config.toml
n_layer = 18
d_model = 160
n_head = 5
n_kv_head = 1
head_dim = 32
d_mlp = 448
vocab_size = 32000
activation = "swiglu"
norm = "rmsnorm"
norm_place = "pre"
norm_eps = 1e-05
positions = "rope"
rope_base = 10000.0
rope_fraction = 1.0
qk_norm = false
attn_scale = 0.177
bias = "all"
tie_embeddings = false
parallel_block = false
extras = ["capped logits"]
init = "orth"
init_std_qkv = 0.0285
init_std_o = 0.00475
init_std_up = 0.0285
init_std_down = 0.00284
optimizer = "muon_variant"
lr = 0.00728
lr_mult_o = 3.0
beta1 = 0.95
lr_head = 0.0156
grad_clip = 1.0
warmup_steps = 200
schedule = "wsd"
decay_fraction = 0.716
decay_shape = "linear"
final_lr_fraction = 0.0
batch_tokens = 65536
seq_len = 256
doc_mask = true
train_tokens = 333200000
steps = 5085
dataset = "wikipedia_en"
MLP neurons of a small language model. Each row is named by its layer, matrix (gate and up: input weights; down: output weights) and neuron, and shows model dimensions 16-143. Each number is 500 + 25 x the weight over its row's rms, rounded and kept within 0 to 999. Numbers have three digits each. A neuron's up and down rows have the sign that makes its largest values positive.
After each neuron's rows, "fires after" lists the tokens most often just before its 100 highest values on Wikipedia text that the model never trained on. A number after a token or word is its count.

L3.gate378:521492487466513489527543478518506512470487493513517451463530509492484468541518476499529471524505485553547475472513516473498471451463472462482504491483491534503496494528527507491490488513510491474538476496450507473471545478494502497549547512481481464513484520490495526477530483495476485498468479503441513470494490504539515490530517490486419455494506492525544530523505524514475499514501
L3.up378:548455515495493524519513504498491523548510504527518489489552543491491525478504491494524476520509492508512498454526500522505491498541476477500497478534472486497477472550493497504475540511510498465518482564486488465481521490481560530538510495490537484515498535520498498491547502503471512501450508525447528448513499493511500525518509528478445471493511449522530511502472470498537500537501
L3.down378:477442519468498536502437501514507498460537513503515494519448497478499449482440510498464513534481486474473518510511533501492473491523513476510467476494479492497467518494464502515485530482518464497498468522557496515451500477523535528487490515460526462504458494520478472524486502523480499470526514512518470488520503496493521544511487512527533533503504470487487509551530519459552478510514
fires after: " C" 20, " F" 18, " B" 8, " E" 8, " X" 8, " D" 7

L13.gate112:530550506467468461496502503481503526530481504455479504505509553505524553536497523494513504487514498517511490477474522477474487487507525453534531466524491509515474488499523528483542534527501510513492459552492534492491524539493489488492461523456481470520501495470516479486511506484500478464535521446497514521524492510489475500468459529508472537469524522522499488491562522495504520496483
L13.up112:465557462472520496499493542511472494534495478544508513515507461531504495510502485516490470564480511518488545500496456505489515474482486469473502515487488518507494528509522502508459497459526509456473469551482448481525499484500508520522501511502478496509529513465527531491465529518461527483486475490544460512492418493511481491516529497528502554470502527518475483487521559550480475521492
L13.down112:512544521502457501491519480485494505499524541493479527492515486504508520484459501438529482495534509486518453513504499543490492475483529482491525512448526505503473524484466512498465519535515532508481516521449494536496517508503522462522536490493517501488464483507445501543562517552519464476474517509519480476540544511497514465495458508515537506472509486465519473495509458479495528494499
fires after: "," 25, " is" 8, " 1" 6, " are" 6, " to" 5, "s" 4

L2.gate186:468494502511496496485442499515544513523485496547519499477516507486509521538502554444472472540492507514536519489507516498466458504530524519505500472495499483479485482506506428490512419489498514488486479492478501477529534494507511507491513493499533495535473509460494518487502489527487550510471543544493493515502474501509546527465517506486535449471508500515556513528550483489556510523502
L2.up186:478522501515494495521479466553523483476460493477507496520477495478499473526517509484514485528491470505494530506532530516521460509545474527498489454522492493488473488523458530513489466546516454538538463485514526487475507503515499472506477518538523485501466490512495535537469532491534491530517501492467542442483518487449474529534529511525506529566528503504487513481449500506493516488515
L2.down186:483535468501537475524471493517537510506479497495475508488467485491491490545463503470500501506534521454541481473521539495491493515529534455513483486529497508447479491477440498494534474479511498546511488511536510471495480508566476502492505492533485513508500525497504558538452478486478511483528504533473498457506497486452498503510495510553522529539496480494493542485478466501535483496483
fires after: "|" 62, "-" 15, "\n" 13

L9.gate168:519514511481482507488495467505524491450497527538498554478509529521474482471504470514441498453509537483470464483479502486493519509476528491480495453487524506522498517559525519493507485542532492495572484511505466516473490458522469481551536509487498485499488490482507479520532528495474487535503493504497528511516537471568538487495515548496514518493456484475516539521562488500518499486486
L9.up168:495493517474485495523517482477465562485483470482485486478490523522464472476520488483480490506487522485466500496505532483484510496505481489508500491513506475521531485518536516518497506498492496519489530507497449494493533491505502470521488472529478513499517556522511482459538520430465471470510482481536484491486535496523564504512518494494506527485448511453445528460551506527499476531552
L9.down168:486524522491503544500476477497561502447479565521533488521487508513455469495529506489470502487503485510513512502501479479488514537551511481523463498493551507483500487519481502522491498483540481480506461519491496500547504479557478488480488536538503534496521500521534523523528507458524476494500531475539490471507493509480499487514536514524495531477466469506466489512528482456455590492512
fires after: "\n" 34, "," 18, "." 14, " the" 5, " and" 4

L12.gate412:558560510482555520521503476521540468504506548467525491499472472478541482507455520481529545538502545516535492477516499520483481541483512469496493467499483476501463527526544501496493549529467502516483474541522507455477515536510546477506504547492515545489512497520504499522540490491495496489482513506462514530514492489478549506485515488531493538511515496511501488520493464496526512520533
L12.up412:448490486473497551514512564499534497493482467491499485492477489537500461531525492523499521527505546511498542512476537475492454471450460519443460525496520453495490532539471488475497518486513508508490521528525519513494504486472493503525493490501495467471539496480527506518486492472511509489470494492513463538490530473488517474515477500438468519485454542501529480544510500481471537501514
L12.down412:484453532507478467451462465513479439482490500493479491479503484490503460469510518548474499494497482495514513464464476472499501540523515500473529437491510505493485497457496509505491465489555499507524518493468557507532520511480509518505523457531501483485488500543507510499525534504488505527525523477501488435499450490525480508502546498496498508497468509488490471481493492505481474529449
fires after: "\n" 100

L3.gate58:499520540477491467512514492471504502522505525513519490502510498488501504483493503465461529481483490492485486547564516444513492521516547569501483535526500472498508538579467541485529487514527454481491513508468513481540519512552526537517552528469492500477501495503529541490432519506494486537496517481476526485498464495485463465542493488509489512505489501479492488473472527494510500476560
L3.up58:463517545510480492476484520488511478495508506516505495497512530471504460469480544488494489464504478467503497496522466520478460515464515511543501505513493480512537503474529498516550569535548484513465499531502470496518514511553575546487528510483467514503503491502513468497482482540498528490483474474493551467496487486500497479511518511524540521470465524491510483515489473490516522496519
L3.down58:479506555448510498481553521469478454503478506487524527475540488468523513500527505490483467446523495515495474505517502502467476484510527507511494540528518508526504495522511471512528506538548483502495481564471440515525541503546548525498526497493467497481508494491512488533455509529455503509479472492484545477474463527498539493500502531492539508475480510497513505489493463500480478495509
fires after: " " 16, " (" 15, "-" 12, " |" 7, " in" 7

L5.gate42:492475515501525469494479483490494484501437478480502474532512510494508491511507474506484468543533474495512479490504503479537492499492499453464518512524465471513478487479470492514534509502494515469470560480475505497477492543492552498488526524504523483498480500541497451434528525506525515502517539519502489481517483489565465444455491531562488455492453491512492497500513541514484490483499
L5.up42:488496510503530465519514489500514511514461500487509503545531508507487455537470476517474480500498497509492485523472469528571496481496477453463509501517472487495453480503474499495532489475504496473464552510502507476492501500476491469510495539502534454497519492513526488447449507473506522487519539527491496483497497506542463481513518540524487462494468468510532493504501542509491537496472
L5.down42:492478520494488476510483462501500480473487486508484466475488513476486508521509467538494479525514494496496438455540479490536498498507509481430518500502503467516478489479512482514554515486532510477485545497502514511458473486490493482513514528528508442516513503516471474434556497474527475485491577512507451486530483486501482492503484524522462516490500504511507488489515602516495463516522
fires after: " " 25, "E" 14, " (" 7, " 39" 7, " 116" 6, "W" 6

L12.gate166:499526487498468503539464507493490482517519491524485485508499484503492483468435470493516488530540503521472481522473472487477501517452506456485514461530502535479460500512531496494480526467493506476539475506526546473531508465486530460501487523507503500502480500525501495476503508503539536530450515486473536496540472528518534503523514484503535450492514520463474529480504459521490502471486
L12.up166:440490466526496490477517507511499491502490504533517483519489491505504477508498497498556497528491458495539494554521506502536491441482539461518487509511487477496545515545491519536468470487523496512488497489494471454486535499517521539508498494505504525492458529567462520493508557533511538518492520482502504463501485470505482514459532484450487493520468494484462513437462506474486530530469
L12.down166:478495465535521501467507487510504449499482475528522506540482507496486506508523512530464507468470533478490501526517478516527479487511490555552459493492530497520508508481490484541499505515484491504453503498488505506476510539470464488547487487446493503472459499470489453499487457486469465482493492519512491506514513512490435452511463502497509518519468468546461530498448556541484464504515
fires after: " " 16, " (" 15, " |" 12, " E" 8, "CAP" 6, "N" 5

L3.gate210:506502544491507507464473499507502482466495489470529524519485493510472477490483430462489462512500510503505488502547459461497486479521469476490502493568545503527513445525533459468501471476538495463502489499517505513450453494479498515469510492482525454469491482533473521475461514530512514484531500519516507512437518488494473525525500487501495494501476507477500479513515475448506533556511
L3.up210:483540517469544473477493477498511489482442469425448493488535547519448464497533502472495489516484492463471553491465506499501529510523522472476507503502535483492507468519521495529513493501477507470503516488517551456465494516514514490510513539533499484503515495512497490498511483497490507483526553466506468517499524480476467466500505541463503543489530509479494536496533529509490541508518
L3.down210:430528491484550492485511492531519488474500485469477500522485528568471480499522486468464488509495501451455503482496500482470542512536487484479477516513537477513542455524555456536506483503514508490492531437528502472485478510517460530486497496543514481480485506470507485493571483489501507472498482467521471498475486503483444503499508498505492478470507525464510485507545513532492488511477
fires after: " " 17, " (" 15, " \"" 8, "-" 8, "\n" 7, "/" 4

L13.gate13:498530473513500499489500471489511500469487522513453521477534493527519519516513486479521504528432484498485470521499507539495497472521531504542490534532481456477500521504514535533538476517490538495492454478490489452516519508524535499504524539513441499555485499493516547483494485479460487484496516480504502518459487456479500489515484479465501502544483488481520446463514473462522520490516
L13.up13:477450486507471530532490486513502468511471508500464473495523489486499494529505450479545547475498494486486525512473548455473494464566480509504505485509490524446481513467495462509532518513527495485534467511499560464533548495551507484468531486489499490496522504476484502513516497511486503530509464507514486472488479509496466512479471488528512464536499484505514484483500476525494510503497
L13.down13:481482507480484524486479516494508481455505471484480482455529502506513541486481516475506494478483498512499531453525551530542509462489464535519539486528512468514482509514495500522499459503452458534500500575476502475495526507532480516474472524521522484512492507514489500526544498454494517475501484520526477458515487512496485509524498486476509512532471507460520533504504555515512461491491
fires after: "|" 34, "-" 15, " Gold" 9, " Silver" 8, "s" 5, " Bronze" 5

L13.gate226:496534453495525511506482463502517514506468481524507528505513542517530501527497518450503498522449461532549498494515429496530475532470448498515533503478540510508538486488504526531496477525499466491508529510499523488515516544531523511489559469447506441470532532542494520479503461499494449519492481512473501502519486476514510505496517516521545493470515530461509460481486479511545516468521
L13.up226:531551512488507526475429496498517475512498486520466510540536517476523456534502498477475488527529511438519531536496530532498504471553485495477512492492543491502510483478494510543503519485479480482477537502420504458492518496528488478488529514496484465476511491485522493491553499489488477453518493460462462470478496488520498497517503504525468465486456488473502454509492460533529501494521
L13.down226:460512492494514490526513493479497533538508480527517568498469503541477494485487475514466495529496482501488518494494465525493465565500499481531505492491514515514487512512516488496527511512524509519517522556477525519464530505469483523524515496550517514535529482477509465521577526455507511489503469524532513515505497493556556537516493530492500499523493490514486503506521492497511510476518
fires after: " " 25, " votes" 13, " |" 10, " hold" 9, "\n" 7, " Total" 6

L2.gate269:492524527444482498490517471472470505488516529535542467462504492497488479527513485484468518506562460480454484495484493490533530482499520555490534501535489501467469494490507491528536491450505514521515517506468493469489527499511540541476420528501481463526504497483512535483518475545504527532510548536511470462486494521528527503475498477492512524479501504518467518519507529481515472475504
L2.up269:491488542512521494500525452495469492471515530461524511491468480502496480481514473483532501503487503494535466496502498490514447483516482528495511491531486493463483527457526532537486512500505500511540477529463457448524473520485459542453500489443551469473525480536513515477487514500526551515539547480441505500469478490510450496467467498495479490497512492518500520482538480490523511492469
L2.down269:492469514471536506510505440437523465463526521495501478515499474514434503518496498511456493465503467521533512497527512486533498515513486469506486511526454534495512480500521504458551524456533490483473489491473495536522461509493469514512510542533489491486509488463494512494463525530487490493519531471470441522499495472465520452498488503481486477514541518508486546475555528510504482524453
fires after: " (" 30, " " 10, "(" 9, " Ver" 7, " W" 6

L13.gate3:452510463521449483514504451457498541462539522513541496508498541510482512487459500519489479467494498492510511489492502512534502496477511459484495553491502509512471469506521522532473484519480502512465497491498529484506513472488504514540514536488510493536510504569494451484427514517547479518447520498521495449468503532506496468484519493493496487499471456488502485487496531510507511530458
L13.up3:473478516484492497504515482493509532494545521509522474491498529536483451495473497546517465536486454484495493476499500499472518498478499460438545506499489493500504497545531480499509502470478502511500542485502471488504475471450513498507502509519503448472535485531496491525544502530481510575499507513459531503478493517520534499474535509501464487463464526479486477503467431490464495524508
L13.down3:523489498469497520462499486531524468493530501500497509540451497500517496509538477455474507526470514493482502518480508536569505505499519518555490500480477474509527518492450499525505509495518471501520525533496487513472454497582480509496502487489481528442473516444509512504565515503456502499521526535496514543485500525472466541478464481506516546516477484487493543526516536492497459482505
fires after: " " 64, " 0" 10, " I" 9, " X" 4, " E" 4

L2.gate130:472492523482521496492445505485511473479491505450508502499538550477476485493455478502527543508494480481534532526467455469513490537499489466513523551543507471461488547462474541489462522521546494517499549514510493512523498504526538487500490534510495497480480511523522499482479484512486510496511515521466488463458471462471470499533500491526499493504471542524483434482564528518488517514573
L2.up130:490514490485465471503441505516523450471476470468538498542542511511497542528490480454486533511494508509552491505516501467503507517477483488518514532508530492491490501483522547492507491562526480503508520487565452522528512482509494489474462542494508533521507520485525510508504513477508514502494494473451507486525522488516454481519500513530521546522467521503500471506531535509503529566524
L2.down130:521472510470491531448512506515492475491515489515513522493548497483501480509500440462488523516509506481521526466527479478546480515548523510506488516500545515521466510491516515501423485503499489466471519540501470533512474491509504485481491529485511517488482498531490466478513449501463446503510503485447488502474479525506479485519516488514486521515454532520498496490527537541486503533531
fires after: "," 42, " in" 11, " as" 8

L9.gate182:528482522431498523515510552516515524529561494439471552480498497474480482535543491464499486500500487495532491514505496518508503501493473465492508478474466465537518513567524513501542468516511511493459501495473510476497415488553551507472520467514470489499489510535534494495534480517525486510527493500505469502495499515498522468468499542465504505511501512494509483514503504490488513497522
L9.up182:518527549515500464486499500502457524485495493510482475517487507510535476508512511517499486506507552492488570522494493481495478477551495487489520503468557445521528492494518497502522481523475498503510504456509495459492541532486471514511507516506525505486487479456550465482519488504481457539555523481498509512481471534498501463489506529502511518539528509439504489439500492509474533509448
L9.down182:550504497525472523482508499495496533471492487497476498506524560576511494502471474512507477524526537484481566509508524500487473494513507552463560452478547516474511496512474498512502506495504482504511501490496482512445561525498482525489515474449510486497461506467550485513540487541486477498504533509495505520520492488498506480478499527490475507520529481472526482477459447475540497492494
fires after: "\"" 20, " votes" 13, " Total" 7, " " 7, " Party" 7, " Title" 6

L6.gate316:536498494457563505490525486485487507466498493489522501486496494501525485486529508448473526518534510476490487530490503510482473521539534502483542513524470505517527506541526487477480480499477536508480494514517510524478535470527492548496471474534514480491494529500471537483459488499461530499513513479502553490464496509484514414490492437479485483537486494500474522489481541467521511503539
L6.up316:493478512513539478484484480508507503491500517514521523538512513537479494494536534495477503450523510488508486486504482508478464536506500492523501507521488452547499502538491511458486443501555513474524491485528486515497496512560509540531514536537520455532494489509527491477497543571492505487502489527509493468487485537474508517539542495511524483521481490475527524504519540493482509504533
L6.down316:501449468531521522498511484458483460493507532504501516504517474493491518469485512537482503539520504506507473501476486511508465508499522499487527520480471468502512487525513467494457517500521554514501470503535445492519518495526487531504523535526524473481514521492535539494504500511486515472474513470427527453482478524481483473499517460535502528538509492493523514511502547454547511528546
fires after: " " 23, "-" 12, " (" 10, " \"" 6

L5.gate158:497489533512494474503482445488484514533509535501523502474542510509509478487500540492514470466491512512514496509530511480487495489499478443556574474470467480533514494535502502489487513540518512503513405525492510497496521500536520492507476545478511527533486476524501490495518506514513493552500550499483517514530524519519568471502532484526502501498485489480467477530507480473490473526493
L5.up158:500487530534471502525450467487479476516537496487517530469502512491516490493495473509476527526493516479482483466545547448527495517540500480524456504510471487512469526526456489533487491517458464493506471511538515503497453512534509502507512539521546518496487539503489491481527503504461496486452514527469532449525495549477502529520495492504496514519484509448459501535480493513494512454446
L5.down158:502495469533524503533475502531532467506470450497490515503499492499503467492492526504482507449487524492503486487534502540490483520522537517484501513521531487453521540457508519524535518542521490510526489541516479529500478501487554509503502499463457499461537530519513484440516481455510526469522477526508485512533493520533453550534477512490467482511504479494474469519503504494494474498514
fires after: " F" 22, " C" 14, " W" 8, " H" 8, " R" 7

L3.gate25:490481522491510481475475556480483498471498474498497504494532469492473525499537507492543482479555467527524496517555504480492516496521533504491524501480486587479502455510479507510464480462489506468532479527504496497522457472508527483508529492525554504469479486495513507528462510537474504521485529524560494509496486527504474531543479452496486434459455476524483477492508479515500507509492
L3.up25:535475486494472470480526477522535488508443508506456477546517548510449476489514516483545538481493500485564502524498506520541488524546521457527497504430478538466519475506492537480485515525505482493484516518482516513473510499516456492519518490484516500501519482448543531464484503486505495485521502523473505472512525468494459503508481526546482508464523498473534506507510467481553503478506
L3.down25:461500469491506541471474490509552504513517516501460474473497532482445496477527539520512473486439503464498475539540505492491523513521537485548496507487437514517494487509507476526478525540491457507487493562489480517476462511519488516507482499507517470457508490473495516509500534509504524513541536516486520529463486483498525512481491530482500490506514543506493474557494469493522491508487
fires after: " U" 16, " R" 13, " Jr" 10, " No" 10, " Super" 7

L2.gate348:507547498474518501509478504493500514473448508566512498527496519471528498509494461510461494537503490463481512508495543453513474495461512526525470525491504500509489524496477498450490522463517493516495483477495497492461511497506492471483471484520465506508490462489459541458500494517530482518507497473476538539512491517495498476513475526511544489491466510452515496509536550545514541504520
L2.up348:494473490472496507500497531485458501485486538508505497499516508522537501528520496532527484512480498475480495493457502492458533487479506505495451491484476475509503495458459515485452485460511480542485512479516460489484489464446517472476503520499489537521508507505488561511510509481507461490495517446465506568509545482534516530544523543525507533540513501485471440528547520475491512541518
L2.down348:477496513503504481483474541493472492449489534487513464498532494507506521532493528507520489472510500473511499516490478515463524504520480488508497478500530485508492460486474536509453487482479485466478503506482450498495519514455527499506525513480542559519503489479511501514547511479540457478480539459459494516528540510533519506503504532499486522528538539505488455528528508497493492548479
fires after: "," 37, "E" 10, " the" 9, " |" 8, " in" 7

L12.gate26:447502491509458503488512475510502475473451497534490470500510511534518486499474472494522519520501510495526501533486516486495501455540484490482507543526491503513474526563473484497513480499505484495516502558516459460528490541500519492506515508515483482471457507551462519500441493483516523535517535525475519499525508486489510520514561533484483458516526505452498488511542496506507450535520
L12.up26:512464494482480464536482474446532467451518482475517519504491477467448484493457494502533534442517492538483491500483511416490500470509490526524528511497506490506501536488534481567496512490517460505521483510486578442510506509507508475491455522476547495494479500479457499490492479490506533494468517465490532509498498487512513528509513502526540519522457451478532514511485495501494517486473
L12.down26:461543492492517495465524489524444486499525483490501507513511516480477498560507551501488480509501485514477527547504522472504522502498531523514480451469497501512498500467510506434501480474453518448458484515483511517506490479463474469514461483502507507465526554520479514524586488500491514499503533535487453515517499454476530502526500506509518512524467525531493499515488473495518443474502
fires after: " " 36, " (" 21, "s" 5, "-" 5

L13.gate416:500505472521470529482555523487471485525505495484501523461533508479505520551517523433474510518490566509506471505497501533484497521497480472475486537513525489537491494470501530487513508495547492484495514496505487528552529530511459527463529506504489509495472496459553530519508505517484521506523486491526438512502506477510511492460486520543493498512544513506527455518555493455491465510535
L13.up416:518554516519504506496510526522497467516485523449510510550480492463485512488491498521473495504498498508528501520494460514482486462521484554501479479514523459463439498488531500465477484494513485497525499477525527460465509491521490481469462483514525526475526526482544485524535477512482523487521484506510544521471492508486511439532504501513526537502524521479523464543519573553474450478526
L13.down416:492478467506507521493488473483473536492529469505510475485458528536514501499508498471516478489492498510449520508528507504529499507482514518501501498464531491486543494514485523501512549545490533490470505506463537496504467479523530469533491468501485491487499453566473534491512466515477452475516554478505463465503526502548478546471456485472511507483481500497514571499453518516474472497504
fires after: " |" 44, ":" 27, "," 5, "s" 4

L12.gate210:517468468525515540479522488493530447553523494520451525501493537538491531522553483497502544522512497497536485526495473514509549451490506489493494466545459497483501480501518499500501541503538463519483518483507487470496492491487488511511538514490495509490502503502509499475498472511517499543455514498487523492490498551498503476472479525509527493467469505483493478463516510479476500461576
L12.up210:504505524497468473489467515501480499515521479483495501489470539518472509462496518532450484478504537490491467534489494508449524501511535504534489486468509476498495502498526519477538485479524493521471499561536497473528469490514497491472527436505473535514438492497426557480475479525482489486462495462512477497476538539491531531536498489484506512467472516497467520499557562440506512481516
L12.down210:493525462530506500530515501517471507513523472510499435494489539528493496497526492438503530506500531491529512449533501539522493481432491518462477523532432493533479524513489489485479534521487522517505510491512527472511503498443518477486487479497539495451473490497527502527507497497553491535548510490508511487488491467514497472539482532508565467515480505526514508474514500547510496507465
fires after: " the" 34, " of" 11, " in" 10

L3.gate349:501486516440517488496532482548502468520452553480508499491495520486454506464516493452526519500462499489480553476523540473493474474489512485488536521535506487517514475476485529514516500467467496552482491506503531530517510498526471527519469503513552474509511482450476525544494468489494519487499505445489472502524505507487536424522497440492491491490508518499460477491509499495530516523548
L3.up349:540483479538494492479480519508538508511518513497483476457467497508443468476494420472473460456526525473565517494534494495443536500481461460454485532517525488533514499494491526468492514521519558529533481479519463448503500497483489498499478527532555467486461468509519498529500486502511507501506495514514506484496506465498494493508470498509492495497501504474460485470493499491506524478468
L3.down349:556500515479562489499529511501500491507513560527523495484483476512499476505514448465498536471485500523547509488482517477486511518478456484494477510520503499525530504546509536481522482500474495559548503472512542525495545500504454503534509489513539476485450496513505527502499505523509488476463492482526502499508495480497505452553491460530497485482494500508504494480544504467488483523465
fires after: "-" 25, " \"" 10, " " 9, "s" 8, " (" 7, " un" 5

L15.gate310:529518477505507464546522471496490468501480510519513523516473466520456520515503509501534512509461481488450498494512496541481497515482468520499531519478509450510521515510503495485490509534511523502459519495495477462481500518476471510521478501506534537470520531541448478530502534486481497502478533455525492478484488466486482450485483470509492520501458489486500545548529483513495513487518
L15.up310:448494516490456485505484501500456509490531490457502503491494547524499490487526486504555545527462492477503519512454509498488491519490501522432516550476442505520522473507490466497493500525501499527529521539543498526507487496493528461526512519529524510549466486505491481524502500510483480506480515479474484446506509488450546452511478496494511517484488521492543519508504476468500516490521
L15.down310:494507489532476529481520481506500507550498519528449492465510516528509492464506553485525481479487525514500456533520523485464493516511534499484483504477477475476507510490527484488521515493488497514534487504521506496494529493394477483522507505524515487481508509487511528506598519472543490542505483545475495499498496513527513502523539520499481461498511519485486493498417460494475487491472
fires after: " in" 35, " for" 12, " on" 10, "\n" 9, " In" 8

L5.gate404:520516531486521450542521496494511462534499499481511534537478531519487548507545475518470490502494484505502466478503500527504510511530503504501461489497469454483501498569497489513517497546468479521484533473513476490470513494513509488508507521473474535528474498457478493531485458539500497461513511479502452521483545510471522464565481508516444533495518482522477448513494485483457541476535
L5.up404:462470507447540494524462504560517484473540494469485524520474507481483509517542488479551488499489474550516479537485475472470499509508511504507507507516553519506491500475471504466528538524489496490488501520514517477547457482506469433484526515545495485458484462537509500500498503511485520514484465467489500468555461540491492497470483497482529476512463527494525508482520443482493471520545
L5.down404:465507491496447534446499516487510494494513481507527452516504521461496441499524469500503476520499526483468535479481492482473511518507492476509566485485484551529473519482510504487502452439494508454485496504530478489483518513493505541522503493487526472494517504531522482508501519469492475481520459469494490531511518491485459498515517500495502490498490508497488545508536483457460522539454
fires after: " first" 13, " Gold" 13, " second" 9, " Silver" 8, " third" 7, " Bronze" 7

L11.gate37:503550495532538549520501503532476518481501498500521517538532474466483521470496506488475481508524522511469489515488503489459501483498532449483489512469520477472496478506475488490494516512541521510506469491484523487478486534515513513492527501569502512500506477538511469517517499508473497544502478515445548518499473515463510474503516448506505537502556482516505482527507454527524468492517
L11.up37:510522454482531489532502488516484526470481480470480512493512479511515508524510514553532480517483519473542545519479524500544492518560498477473537524479480479512497454474489485464471484479492477486487483516453506536555487499522506481509494498498484511471518500505538482448505515523490521469462487510490483519480494587522504447514460468510521499511475475462482501520468479491482504523526
L11.down37:504520501516481507488540520477529480528546531535505500504534511457512516508467524525511531483499502471508457498502475491478507530466490530494530493463504465489484508512492499470530530483514524488491515561477539471497510482488481503498481495512488514512487528486497569527566500471480497470503535493557504499506481475463520530515540471504530484488493508483492490435521490459485462443492
fires after: "\n" 49, " 0;" 12, "." 4

L3.gate440:518532536494455458458496546478526503511530534476488514498576525461524544523473533527516514494515491471479531533436512537490526517474526498541491543533488507485516494517495506483521490496512491515504492517505521479479539458515483527495473497498460509489471494494476524479489494498510505483534486511483484505503512488537502488487517478510507526504489489480496477558513530514517519507567
L3.up440:479488482505491493494496517548490489464454472466460500514525459479512540519488491456478515538455528476463454459497485482552473475475501503483503487506506476535511474511518518497498472477538470506522490483512441511459458485508518497469488420511471516529561522491522486493498467468458444522508502504478518509510487477509483526538518502546523483487515515509547495489480485510484489525534
L3.down440:483478510529439485452522499539473506492504465461494510509543470461520524475471534509481499536489524475452473468490516465483485515510504513497519492489487494535492444485525568540493521481518519483485466458480499498490501478462511511493491448489504516517523486492513455496574507466497447513539490446501507512508520494516500536528541520521492498506493492514533491521485459487488464536510
fires after: "," 47, " in" 18, " of" 10, " and" 5, "." 4, " the" 4

L3.gate109:537585500472453475520499530509506496472483516485510480511500487504496518522505511499485496531542483453503476532474503474496484493470500474486505512511516474505468503542494547462514505458507488477499532521489465453498481502528471464473482542464464531489520504459486519462509499493517487504503540447512486510462530445511506517511542530526523558489516491510473468491539520506462491506488
L3.up109:502508527471526497508485486484458454512523510472493480505570494478530493469503503535520485486500478479504533473471493509442533522493495542534503537487486491493474457469540502545541533468498494492464498465502464460500528494509491485499479503459514532546492500474501487479472513500484452533534507484515528485511531495522499465475481470482512478544517466483527509497505538484531485547542
L3.down109:537485492535482519520541489512511478501509511469454493506520500494547473512454465452505510508499514496473466440474538521485524488534441523496512506497511491486523517456456509530482506489478481509507473513476520505519495485475480474500539515465529542493493473476483461534571494516562521480539478460509534480496513529497498488497490478523476521490486553482520499532516476499483477514499
fires after: "," 43, " in" 15, " of" 6, " and" 4

L13.gate171:497496508443478519482517539468475479499480488492495519544472485489513520485522462540469532461496552486520518499505492506513508479496521467495486476552521476483484510494536502509481476508483483457520500502533537517533514515515467495507510522488513549496479506472479501523437478505499505544489521537495489523526478500480487486509538485494505522531460481502450490515469542511516489560499
L13.up171:515480485477503477509526517525474499505468485488508494505500551497526501483427539454460532495505484517521552530515503509521522452466504469478546494513495419467545501491517545433510486471525495497493467503482529482518505494504526512488484518486510500497504488473488531501504498538501512514475532490485478473500511478497508492509518471512488503475476520490496529498489523561495493529519
L13.down171:502492512552520516509527463488498487530561481516534494485520477496484510473526515453499473537472473512483504479478514513553478515543523502528536493497500545529510481482490528534495539471501513504507490499475493494479481481563465505510503470496491492439504569492478468472525471482473435446527493537467496509530491502500447529518480477482500483516470482498507505532462519513485467475502
fires after: " |" 56, "\n" 14, "|" 7, " (" 6, ":" 4

L8.gate8:485518462502502482551505490505562473502506537491473507478520470462508582534505476500506526476483509554480471462509488492504532479497526458506531497500476522489478447520489481503492524489479486491483518514512491500466511448491482419512502516500511502484512533491500519510525473486511476483448514489503511512481496482508498473506490468493506506506492455538514494476543491563515498530513
L8.up8:479493475446475533501488509558511490500505516533504452516543467476483517538474529464459492486498508447500543465518501481518489485508466499473492525503522480512487474543494453487491485456477444509514503495491468491463524509505548508536528529465525477513498483489543455470502490499476505470542485486491431540485487464530517469522508517478448522515541497494493477515490535506479505518498
L8.down8:538511500505497526469527535540511524515491539480504516491477492520508533496513473510485491507519521509480460466490507519514511540507501541475510497482487507501452485524509537461505445532508474527515541465516511478478509532474527493544540504486540468504487510447510503520478437492503561491457552526475470536471508464506508513559519535504522515507480499557490514470515499518490476499520
fires after: "\n" 86

L3.gate167:477487514485513478511486488492488530502507536494516452495463459461504469483492504475487499511520500473495510522521479481452504502485505513551509526539500487537478473556498466478515475483448543500480506544528478490536488549519507489542485487494519485512482492510523543484402533485514548494498508430480518509481492504511484448546499498560512468517534515520472502497482509504485511517483
L3.up167:494515489481551446526510472521496554469511485536549487438510532552484475492534521516526504495503499502511532496521533526524491475499441474494502520523464471487503514557481497494533442513519491508537466473531506504519476516489457468508465508509477508510497507514535541462530494544517461487495478494487507475500497520504466469515509469477519539491520517492477546543495503514495495508488
L3.down167:512478474500540484532483491516463499480502484532577521411508515556516482482566527498508509493504517511475529488530525521514498468498470498468529498505450503471528475549491483502506500541518496484539480498506512521507483494502460498513460495503466471529492502536530563490432463520464485486503457493478484498522485522534515495533502477474494510507509509485473532521516490490499463461492
fires after: " " 82, " (" 5

L12.gate185:532483496459477499475505517508557517505481487529539523473508440529473514476521491449520531507464541518475475521502550496502499493491489526497485517523536481491521512521523469466545520535515463495498541469447467478501508526481466518503508479461514502494519499529469488440516465485472524526467473549520560457502531474478505500542497522501514482517472489497517465512494458524527511454502
L12.up185:500515493471511455492507499511555524474513441488508509532471485507483525469506494498554503515545520485481466480493551445481512523477531468505482486475524490496521514478516532516510521535516462511534500518482507506537487490512552522515524489516480486547530508545501507510478480499483504475509487482499509557481558500467481462511535444493503474502501470472441480527494547501486457524510
L12.down185:471471489510447478471475484520517492495470488504539493543473491515487505469559453526520518539514550493531510484527518489536493560489486496502462545502457506487485493470537536513461464492495476541503459569526507491479509527510463481517526505504480484487525487530532516547484489499536518480494498526500498527511565474477524470518483504506511519534512504487479517497469541509508539492492
fires after: " the" 61, " and" 6, "==" 5